Weights of a small transformer language model.
Size: 10 layers, width 160, 2 heads of 64, vocabulary 2580.
Architecture: LayerNorm after each residual sum, learned positions, biases.
MLP neurons of a small language model. Each row is named by its layer, matrix (up: input weights) and neuron, and shows model dimensions 0-159. Each number is 500 + 40 x the weight over its row's rms, rounded and kept within 0 to 999. Numbers have three digits each.
A block is one neuron, or neurons of one layer that tend to fire together. Before each block is what it responds to, as a language model described it from the Wikipedia text at the highest values.

Responds to: Mid-word h fragment
L6.up16:495487503494488502553561558455495511468443426489480550493535446498479481477455545439445509504451502543549502452461514510438569528522482536521496511531485521510484471455525530543519402532501507495578466538468530467496501497491571458519511581508495514491578478493526593526439459536495458524458467491482502579581495462570507527526559505521579489468482413492454497566523553514465458539506435548507519482455486512527497543415461463508502452485580456433506505504445574403504551444535518
L6.up132:494510512562534484490477534546497487438529560489474514538442478527453511472575481468475474485502422591446496464483571454517577561452473547444474534531583453470574519450520509471475508487468466520494423518570513507492590510512457492512456510494532479522511424537579502513473493570559500541469489477473542501459527446567525518411455517514481465484476546516474508567511428487438434499572491556548405492504515520504501556534498495423432465473515474551506479543473541479515532521542478
L6.up330:531428588471521461463530483461491551487577424444450536479488461494477545477510559533497505545483511510395493540463481417545511471507493560499555472551466437499503503595474500473550559464499555550479513497540485522515493501470491515535563429483492444495570454528544570504521536473486492487512500527483481495524455496522473545522462539456449464521470547512592500567521539480512451577517493497546473438489436464506466580546486479417512526564550541473473585490453481513426541478476512
L6.up331:473415521497482485517535516544431543506461437482475500511571510541536532499451407435476546519502543499480457451525540471519466448499427617545409455530539405432500442446510484476447499442430479564549539476496496463509544470437559459522552531547483503503550541467556524488488441445481553550484515518511491498459502530489503548493536553588500519470499500513533481582519506496542509535472537548514465443517434550549522502542518461506452514519476484441544547483460466496498541520479458

Responds to: Capital P/T word pieces
L4.up0:500489442476524540461491531429439485475434441443476466569475534420511489528483445473456467469464478528530527565500468495468508501472567494563450500473499474474565511509542563485432536529518463488545489585491500492552503478441517538573478526497583497534531575527527497477462571495525418493463480414588452507497495601508461511479543460567546517500444452474478449451441462514497491522460505474485537466474483505536485477498438511444521480465455553596489560548537536473569507508490503
L4.up60:492466486526471496491508521462551506607509490528500478465478472555534509496420492507469565528528528515457483483556535382503512480527462539542449507495547440500508470485482459481445463559459571485529442558554412483601502565537518542463516454442488469497514511564515495532557444507523502511449527438486578517520518510478517492523531475448501479537456504468443443544546491517448545516496537534453536433509530477550451463501532468507574440481553453448506609467503571512541522452476462
L4.up267:420524478528495475461483504449510477502528480477441492520572449532516497554504410482483532561548502621429508515530496529511478568539505484488508419520549498450497543524443521548538503532518539430411452517533480527525482496542492465449554494523542530524561418513444501513476518499531439496520510501548455477517501514511410516497525540491474475424453551511549512487539516448508513514531510482476428496458544537505358489523485501436478514550493467469511545511581457503539588570507510
L4.up295:517614497470546541461420471507482548495458496482465489520455519471542581511528474481515481487460484518541505539528448490482439491535560588536412525518442532507496395569565463570446537529500553498462522507457489573504468519467585474482516509549492499418504508547493497504529437572494532509512425493496537477502567502458463527511536473546525480534516515457441449454536555507519529552501545405482560487406503550493477496492477511528496508448533540516546424479539488442482525517489530
L4.up381:457465538424537532444544478494514495480442514478454444510537470557537506477506454501494528533498480545560468522496507508551422530458507517492506495521557434463467461370518505489516460473464543525459531466535473635536467517563507492585501597528497526442506578478544449500517464499499465525463483464584435524526487451565457527477529467492483504435508526509525477462501568459441530464505479534469493537480513485552457479466554556494525549504545518549427557441458542476525523500488565
L4.up411:488545515445431535509501492519484483509615483442556496487452462566553474502455566523467528529465492531487480492482413510452465431441533505459527518492455501545510550489558500531473585559443531542572474519489475568526475453504447550511520467547481530477497523478451502486513480439434531499472499491463508534522538508542461529520532514516497500534498457481499411458514513533447557564493562408443502460473465464497426495479483527498602534522517549473395581532556523495515444545536495
L4.up474:478498580497554593451509469493475489526516490466542582498481474498522445504483483503436445561513497526492463478577504504492522554499465517455545524537504449502518498529507472518500591528464598569547554446431587496512518508545525527544507485442518423487536536419499481471526516483571439518516471436520518539460534478490499567603538479457460434511506468450480443468506578544444430583523477436466518441539539465569508492499537466516515477481505479550487560489526494475460487490470494
L4.up527:568512498483564473536430445542434505489485492482541530507498443489583465501499426546550486502502442538503483523536414504455469482448512565552447593506474498398521525540511453475561513539479488521529472484470533514484503485456546542540547496466442492475559479491472484519487523488522518509460473510531529494540457507518436482517488492473501493547450423444488445495528450460483587463534585475497498555527507497468451537526437498416542460488425541539508648498509451492562528497510531

Responds to: Acronym inner letters
L6.up179:578464602468486484473514462495561518491561543406495468500526442459447477548478497524503547503503518469510438494559462463582522466501507512467551494508505538459474497481503476437539462558504503552519518438523535531515504555491475502478545522459525540485466468437489448544510428462495522515473457491435457410466573510551533450496480485487545535457504479525563434483589454510415468485477496513542491521501535481507502473515412489471603479537533558493435528445572510503489560596494514
L6.up301:515534530465494425434445503497487540446500515516499554508437466460545472509478525521502576480504498523521495477576475482478487512481572574577455523471518560461578449496572421451504472473497467508502474484489503554538524500542517619504439438503554479446502463497483488517454519441522497535553421520490490513527496479563465550494468572518505505474525416409479483497537447509510571516451512537459490558469498480550564500532465550436455539469517524569454543429498486490579519526445482
L6.up521:532568459506497429556506465480417454429462507523536505523469453417476454500445479472505433570490516505552381463492519471493532494551518520474506558512495470507512502510530488555563478569484441543493441545507562526497577536592456467457487515534490509479417504527596494480476528493507421471478430499537472474482459465500436493482506531488489437484512532485480404540471516561493430495504528478589445500508517503551471516469460455481469491478515550555464541523495589459540499509503519
L6.up565:550486573512513500445551507549525503472552492507509513485527463452520522559454543462466466547541499447510541537492579450508445511487531498424499497546469451458534487477489481485494499458491467424515547401454508503426593465496546543534444490499435511509486496457462484484474500496417583476525442537517475463533494533523514468501496633510457545517507461451456476532506506548526533567544518477508546510517499470480463596515496448459487546499463497527535561370568491433499499545504524

Responds to: Word-piece continuations
L4.up48:488500585461530537539480440526542590541527480482445543457464525438541518478476515464469524596531534443469568436535458545504425419478552470537459505537478526482511492525431578463510562510495513523481435448532487493515483543514517549435465497545488526441450498592501545527548535490520524506478467550481565433448502458422513544481430457532439552484520468488466486395510522468535547515429475473497480524491436526520531533538488489524501508474491503432481461457525544527534510475542531
L4.up105:512474528437551482491549487523463488458506457479541514541538465533502425495480486455542480488501499547545482434428519484517536516515503499513512472483493552534460570463495463464557514520429565505498498423596500489497495518518544566502531500494584533434451528482534512519490495540514547520506482525483446527483568570467561509543564524506544491412457505532491489425435541425440495438441521545473554528501533513454408428512511400508528528546508494488516429502471555551493549578444533
L4.up396:539491506456550540480398573537556455465524505508524497460479502518496563534491491432482561464481433459589457439484513499506544503459466463483469507533534524490490476548533449471457557531421475551543530494487454483533445503426551478498510439503479515440484534527482497578487534545528544496450485451492497478571458538489528521549511488451524516477465483532515516487443443421518489533514476462547575479493471592387463524492482429408497438459525538500569502526489552490559503468533547
L4.up414:503469483442537497481525543512530451478433517509408506598549483505544516474557505486469466471466451464465506438431535498563512461477483548446464529514443525492542505414472592477433503544536528516469555534519447481573516512496452462525480383507530477489443551528502509519512473529548590452505502493427408507517500557506530443535540506462430531487488494468498546491529528512541552515523544578498483533553546530508520485511567481540437475570409511500488480539491485491495524428501483
L4.up491:480462535466452538532508485453491360482478488521500502462518515515499477483559485469508511421446510483422523485498479597520508529537491448540523460560538502511499563480480525484471506515525545479485520561497492470519520454470542437495510507516527483477441399517517581506474489563527475431458552498481502586477517566454482621487516447539457470484498471500461516472527497456466449481404530527486518580491491486509572500538516485450431494528588477518541521451476447546494425456559464
L4.up569:535509533488497499506460500516606503485495438506472467600487528497515548490501447460555483446512418501504475430539460514540466440621486458467501489497513554583565432529508478482429588475431507518514534479516524535475447487525519477557414440427516449457470494542492548508509482520460547497474485546465521550515472514545480518567489513492533538507513487487510503506473473477492460522449478590554493498443534554488562471542497464471432478475537508509512614532492529438551518452549529
L4.up599:537441529534502536537550503495399548451464455539542560490469511493515590555505509468476542453502513461537502586514528550533467521444527494538456421578491459479570480522469478443570464467432488472488522417509476470499498528480480509500538495512521510518479478500531456453473444551557480528466566489486533525499509473447494467557436446486596539465477501516399597504515428491482536442566490543582530481535486491473507448537529461440467548547475515499494541497463466486489498563479529
L4.up602:521540515456549471490446489549494493503450498496542518546454483426541515564478492476518574430513544550596533468528539512491427486489611464479559496434451578476456495510478434450513479536492459450465505456507500512455517462476524537544450542549473471502521511532497451508532477549575434525456475480479526561445534556602497556433511468474529543431498469528487513499575489505447446525528464509547461557564541449521454471484464517555490480499525441520532481552461437525516502536523458

Responds to: Split-off capital letters
L3.up80:457521500507483497438511454501575485425571544433457503500388538534469472479515623515508490586441499546518480532504427530440532552487548443486470534530501494460464455560464527579585508493504448449486446520471513501475439508502520522530422446539494504500502434439505486588450508537477547515461499504497522489486489543554510451529478487482485470473484473452479478543528544540496566487431552491520474537509499432522478503582562498480524559563456484508530535459509548521489555500508557
L3.up382:557515434483480515499410496426521519507462529482463458543443508479571467483482513528471458435494471502448554585523488542523516517468483543476410523526465457511462481505536512486558538546579530534505553490526446571512451521520533519488455481462419493483514553493368444510486506509486515544487466476535487509512534585492445507480536525492483441556546465468497460479531434444504546493489548581513475495487524539514458482474510467510554527477553513547453618477545413541569500464504490

Responds to: Adverb -ly suffix
L3.up106:502415490460527475510538468491487516470533461512562448442492487542467531544513532487504534507404546532459575388450557480505500486450478483466445463520441477449463442484521451483530572518490501468466537477520561534500496450488512518537513591535501512508428563555438566484493462554508549552469496470508492574518494538477481525486478500488637478441533484507490563456389523497549530516442547482508583481471514498506482541480513465488498450472518517509544494503496427471490538555442531
L3.up253:519515502541489541538375502529463447462512470490584532571525545429439533516477493505516524431489498525496481517579537534509408472488511548524515490521488476511500471485504480570489502492531436446449503398459501444526498497451509472535532510468500442471483563604535624524501470540505480491551437520574476549418518508446479511588484552505443522462496534422463476488525468399565513533464467481502505505479513471514519475493459497498512449527484536489533468518469502500473552534545515